config.yaml
head_dim: 32
vocab_size: 4096
norm_place: "pre"
positions: "learned"
parallel_block: false
decay_fraction: 0.551
MLP neurons of a small language model. Each row is named by its layer, matrix (up: input weights; down: output weights) and neuron, and shows model dimensions 0-191. Each number is 128 + 24 x the weight over its row's rms, rounded and kept within 0 to 255. Numbers have three digits each.
After each neuron's rows, "fires after" lists the tokens most often just before its 100 highest values on Wikipedia text that the model never trained on.

L3.up44:123102129056114111142149111132138135115141110122108082137125123096125106147122149140122144086142132124123131125148102170147161129148151084151161137129150192136132127102126152159121156141154106128159115134138150112137151124071095113134112094108075151127118173086164142175104094146125128122133116121120115085143134167140109080166139137095193146145100146157141157105109132121121117140171105122137102130138098099111062144107137106143137122118118120148174134083094129129131153158105158110121144129134143151131177099157127086105098118113141128126144158142144127095169111153126146089
L3.down44:106158140083096090158143095132163149127161104117084111143073164163186116120123152137137110123125101112122152111152116114144107113095115157142123108086133173079085130097110103163123139147123118172133144148136077110190138111122149109164114141099123131135062138123130146142153135122135147146091117131126132143145119160126151118118158132137154142129109150135133123159170159123123088090150143125124143116105102083133100132130121147166134097049117107169100076127094104111136158145138129100121151140132147138103166157124155132132126151120135117117124176137125110127129153104123102140
fires after: " ", " |"

L4.up44:144091136139110143065109128115156165156148140097158127117152132103113058153147110132132151098102126101134126146139133110139168103116133137105093112152136139145132142140159121122092125112143130163170132110145137171131166102097131096076176103115133152120163110148160141108105144143156154080109154156112117111140141082127087154115107103157118081173104126146151116125116085150117141115165086130112123120095181135137153124137082145141152150123158129138131144084132127118102087180146107139114121111127154136123140108140091092142126144107142102169099092129156137161152135130141167126
L4.down44:106163100138102150091102124104108153138121140134174101140097109122124106153135113151148122093140131186106120145127139123119119116138138123137159143122137112137129132127147136131147096113085154109090134130102134124132128094139131156129152127106167138141121138147132103132141067141126078141065143121131119121175087127148118129164119145123173129136120118114148117144084138124156111095101072089117098166137135163151087119083097109134090095159112156193107129147137153114146129156118168138187133140095128164118105130164152169153106140161126129130154105110108105100122181108154085103
fires after: " ", " the", " on", " of", " a", "10"

L6.up396:194143127134109129151097122121144110129150164090135153159156071109122098146134141122162130072103112112132131110112140127101104118183153136126175083137156109141128098141163133118125144139122099147105119086102140102130168149129134175133132139155175136104096120172132113110094132126061161138134136096124118114145131115092128150149116109147072149172112183140091134083109135065110133152114136118145114149117126129118124105107111109115131134144125130121144135132135127137144100173135141117132110134103094169126164099164142100145063129102128142132140131134150169111125132180127137136
L6.down396:134124089132081136089124166120132165092073128087154125181123090101123142103124136117166087128117111171166138098123154143130090079133163128097097114113147137120154135090091114124102133086082112173144099151158114133127134144128117130147118101140126121168127137096114159130158159158112138150102104132137121174127138177113139150135140123129116140111143129112161155163159177151125116119110123128150135104088098111130137112094176115171099146122125183142099116185151134122118123119084122146128125095119182083129142154140116146140137140150114108151122113111113163123120126095146125118
fires after: " ", " as", " (", ".", ",", " \""

L4.up309:152164134032169105145128157121116144153101140067127121130111121123114124127141114070127136132091168099112130135141116149118168141132135145140166142088112123153095123126119166159130142151085136120116102115157164125125147109113074093121135132144105157120135188112178132200111108114105148130147077163101129113102135148128118123149118112138114097155125102115110157124178110145134127139149125115100120147139124070166099126152144129158139161120085115133149105135086111125128113114115114131149142148097150137128112166137101111093156157149126152147136131171121093143115109129114134141
L4.down309:129105133147129157150111069160121155132128157111133106136088126120183159137147174120089094123138070140149134098193140117142104116157123134127142128093154126130130114133082159112103164093122093114126133117103130144077172170101092098129126097109112114159120156142136129114123097113140129129138111143164125132092096178157125102181163124110111102165127144086151118136178110116136134147139137114120122097109112143151109126126123141114159127127112130118130156107129068099156148134075150155122139154131145147137167138148125167128112093127140127143125106079169111105132101160162145136
fires after: "1", "0", " the", "3", "2"

L2.up95:119113145144138122084130135152116102150081125139190124119127151143126116114170140159132132116134105091085075136099129131126156096133091078153134140167156130174123094096133190156130146169145146100161104113128117132146160108087103117127159115091145125126111129125177138127117095137131125125134128135119099141127134128129129139119125084080109135153152152170106149125135142115127124142099147098146151140110127092131083121137145111145102158128149168149152128141124106125156103159139109106179135125140124100126187110149094137143154077113098075133134092138179110125173159150093120114
L2.down95:091153143126150100108160132138091138152125148139089102158107144120103132118128162125106120124102135131122129132141127142133199082160129132170129119112136167148110125138111165124117114106106088123149124106152148154188161118151111140103142126118125123126089111094137114130147097101103090148090091140146082135181105134142110131109118121134151096156100114123126115145142119146135184105117093102146104182091140089109078152121117130157148114125099134123132124150119150151144189155141104134145160089116154177139167122110121069112148157142161119108149110122067143126150121146148133126
fires after: "1", "0", "2", " ", " |", "4"

L2.up125:120110125144122107132153141120123139113104182115131122123104108109134104163173082102163103172124135112096144178144140107143114144134139154157137108128094186093165125130104124104133109110099108142141142116162113162129090138117169114106161092123133109159081131087149141105144074119089140174109148122137100138104125181121146120126129113084169151159130162153095098127138126130147146122079090137152161128146139147112120105155148087093094115135131115098123102122110139106148105151147071117167115149142177133147122118132082123125127154109152113126137147156122100099123113153169146143
L2.down125:111109144125106142094138126155110125140091159107129143147093119132158122147155105109119110157144141113111116132145150112154094118112144133155107122155121181095125111129140154121115098115075083184144102115161124156112116114142170110092144114104137093184109143070172161113150099130124152149126128092119119152152139164097105128082118089089177172153107143158150092131125140127164132124132117152139136137170159121114104100149140110139073122166112088111149116138151127113136081131158107117159135145142154123146083124100080140122107172107160108112111128166129097123140145133130131146
fires after: ".", ".\n\n", "-", " (", "\n\n"

L8.up650:140167117151151110130094150120125113104099149118135112119159137118175113126122126126093154118128099104121106156143110133129125097113160126156128080097123168133119148149148113140138138099069154135123104115092125157138138111122104138155145078113153145180167136152135152131117079174101118158130122123130125151168145152099066145130069109107131083136124157122141143098120118118171122128091141138134139079117132137154130085116154096116071115149089139094161178156128153153127140113149142125108152147152145136145184075136099137112137124120106163118107143094084157134116143137154120125
L8.down650:086121130172153113136099122105118148136150100105133130150120137141157108118135104173083104176136179133115128121174162144140117105188154173151180119143110104103100099118151180116126147125108105120154131131134137120128076093141131124093136117106128081159145125125129184129146118156159099082130139134118135110130144124125119121137149115103130147129131141083136163133151134156098121111116140108093126192107139096120098161161151128167118137119132124129107144135139132126112156145142100092091133093134139105107145116128139098083112120108088138152194118152103084110077153098125126117
fires after: " ", " (", ":", "ros", "-", "T"

L10.up338:131096120149110146103103148103125113100103151121157130102110163173127145153124118158119119145139104092136180140136108166160112167145150124146098112121126082130159128160145174113156120122134123132131077124163110108108127132147126151110132109141110151147147112098118137147089115106125128130105106132166117136131149106112147151142099167094096126153117091165118124161125139147123131162157117134113105126085139133094120121149164110076151167121072149095100081122117163144122148146109081161126108143107113153177161128141141095164162118128115166120104091142170098110108121202155139109
L10.down338:162186096127126120161129125110138160124125094081113108133162145183159121087117116157148146123141125101130132100145150148113141105129149139105148106117136110141140112125111107081091125134160124114128140101099152125131100129136023160121128146152109122137113147137122163135141162167135123098124130159128134109086108098145133085162166142125146136127130181162091136163124137135092151138121094141158125081122107097122135166119148127129147133104140133136155110109126101133126129156109118131120125089133121162139117135144135148088134165124117169152119143068065097187138103095118126133
fires after: "–", " ", " |", " (", "a"

L3.up252:097145156129098116127135128091125135089068141129126127107112095163088132171082135094158157122149184121139112192098099145115199135144116114116154143108126142152142112124147155133100128110148104133118122158126121147128131139096117117108145088116114151199160129104164137173097114134161134120121084122145102131132152110117128087124119124148135134166092134152143152084138136109118109124132155118094118165127130116116129177148113066135109135126083126143148147123123093152123130131177104078113169113132150133116127161126128119100126103115097147132105162149097147099165148096132124130
L3.down252:105113119115117131102179097140157155136156099101108100124083126143114160125136135124121138126146144130121151137167096131144097102138103120121134119129100168075117126121112154107137159183148127125124123160104115159135140140104153140168149151110096076144110161110118135140129132125136125140117111159126114147093097136095158141147172117173144156098074110090142129140158102132147083114128104116049097134144129098117102153070145138133145113075149089162129104132122102151138119130137113138151122132116171130146149157116163133091150134128151162165091201142155108125125105121122142119
fires after: "0", " |", ";", "1", " "

L4.up492:133100115115097103127146120133108179114128083144130126126144088124152168148096125088161108102131149148083124133157103135125142120162093110147140110123120092142142135113123126174127143163181153106142122141136108109172084138112106106151187166104152126110114166093151116139120155093117166157129124117158137137120160134120134092146125174149176082103063155145120150121106130151108096087115128134154111111103133099153105158124128120142116136123079116130153127098087153127134165151111124116131144135164113171087156159130142154111133132108114122109157163118129095068104124142140150121
L4.down492:108139079101123129134155132136126149130161107138114104131088137112120151131124115124137119131125100146147196117154099103142103091149086091128146123121121128067174130083084141137151123139122132143175146135123123146158115126162174134161132112139162103108107152134126117181162108113102173127166122121122079111117131126138122101154157185154168135116116138114114135154130135171136086129099174112098084146143124097085119115142116157139150110104138088108136135099074147110112121148133123150135138143111119173132116195090145148133134154106132146080107143113126138137127140093134101158
fires after: ";", " |", ",", " "

L6.up285:123104143148128113144116191136163126115140097094157133143160171158089123125148087091130194118108123129117122130135106084131176163124109126135115105125150100094108120107089136144094109139107130112115093123120123148108144145112129121094096119089109136125135138105082130098110124149150167082114152147132150144131116121162141147143108118128134121148114177146114103128118129134113112133167171085113126073126153113143108078162100119152138093111095137130107125130133116122120123143116172182081123136119139148101160152178166159130094161124126111125129138096154180136143163127137155182
L6.down285:075155144129131157137154135092105105119112085116162093110085080127112093133114134173125146112133204127097174119120129118123103125141133167167172104124122150142170158148128134124121105163123150151101117119136123127144138117146142169093134115125155151142141154133156124158137124132087123192138124147136155132099144144099106071141124147153105114117139145084113101122083072158167118162107137139112139121126147105088179099101119126086156176143121086124132113102122083102110133118154141137150153146125154094110130105104136119135123093138148146147129138096134140141127118166124117114
fires after: " ex", " ", " o", " on", " n", " No"

L3.up280:089136137095112105128146131111122102116107109125093138106096161146126163148137148148136150135106105101147098164150090148182189132160131109196118154102140169125111091122107144154102168151164148121133143125138109169153158095135136091146149116068111108117135133071183119157089122127150115152120116133163118141130149137125114106120099111120145133159160135117161145111123129122108127115089141119116100169128144077128133157136138143125124141130092143088173140135069114177105103149126072124158161133138129133141126129154117119094106143096169133115126133109108136098145103116125110104
L3.down280:086147122132123101097166088115123170108136139127125133133121135112145146132132173146127116125108085155159152108148104133126149145135102105198157100143134096099087109139093152104132105167142121122120136144116125151118139123155108098144157119087137082108102148104161121122118106140110117126132128110163119178124133133085103130100170139109121099121127148104167116152098103119164153108150117118090119147138125144097134157106099157127176138110150106131132133144107139137166115171103143131130087130152168137141188128114084089082130137135149190132145160115150122060126100162146098133
fires after: " |", " ", "1", "2", "0"

L10.up154:150109109174110130154141147087170082091127118141127086079103144164139171088153111113136128177118128124157152161148115134114108146205136164115092151137171087140147101124141115106110158171111134158097108134102162106127118157128159112143099134102127101136103138111114125075125134122132110109124164160136130099092104156126137127114125088163115128146069134127122145107137135137153095157107156146142125110131127104094100117139099096156143103129130090118097124115167140127110131128127119134147131162102108162145147168124118122118107175092090125147157133101152112141107107171143143158
L10.down154:144130121104091149115147140123105109133069137139130142129145184125124059130098143109135161089145060081119121123121116144101130098128157140113118147089130138127130093095119179109113128136134124152118092136143086166154103107149116104145126106170081125135116148152130161172154138110146119131142120153142137120117076181115121123147158149135115172172141129089107145094154136147112132131123096109168079138136136118121107134181142080117129120122149150129158133141119094112117083114123127121129135172127143146164152102136139118114131108185100145134147175119097124161162121104137136151
fires after: " ", " ("

L4.up723:112112163083097127139121115103110151116100103099177126132135123125114141097126125098122150119128102119159130121149135130105112128150102140116114114074110110141115077185168144126150139100126134163136156139105155150135161098114118151092089148077086155125157153118147153144120176145170105106090130116115157121080122112116122104174146107159160078128114140118063137122155103123119096144148059159153127139118123100143098130148170100107130156135145113116152155100119123153139121140139132136100152101126148119142120128135168153136134105125112129122142124153122163185164148160152158168
L4.down723:104138128107087167104093108115160113149147178086143145105158139087131128161133119161109099135110132141123092124123129092121094147171159124139065118147161144119129126124163111127101116151095142104129127173104122119072103130126115149115120110143150133155143122085106170139134111123145112169122136112165130142112124132111193148115175113140150144119128133116124114103069107137142127118160142154147101145127161120098134102094122109112094109127164153126152158158131137150145107136129176149167111151125145105122117091146143103139105139123144112126116129159143083133169084193097096164
fires after: " ", " ("

L8.up395:126096154197136109124114146152110137114077145115156123151144126090160157146116137119163154102155117124168138113138121075125106170162089137136110120110144143178157129169136134103114122135158155159120097108126129145097168145098136125131164120091140154097089141141154162122146126116137153152109127126176124113153116128106091139152104145124100149094121099163122067096126111119154101161149129102124080089116155119129100121122118107101145152112095128130125087119123075153124125163099144112131118158110101157167164124113168125125108116125137069127122135132128125131134097135164183145
L8.down395:118113155125089142159119169123143148115077144082188159111138098115153141147099145140135136135118146144154137102112095131127104095130165101138113117104111111148144105126111103167131128149115160094140132136129119119103107141088129126130161096161134153116145157139124185132104147142184110121118100197108141135172133157115108124114087108110116142135097117099117089072100151150098153142143145118152121098148134099104127106104115078105104137160129164110103160167153133115110096149110151140104127156081124102163154119140140147102108105177142123159126178121150114153122102133148116150
fires after: " ", " (", " a"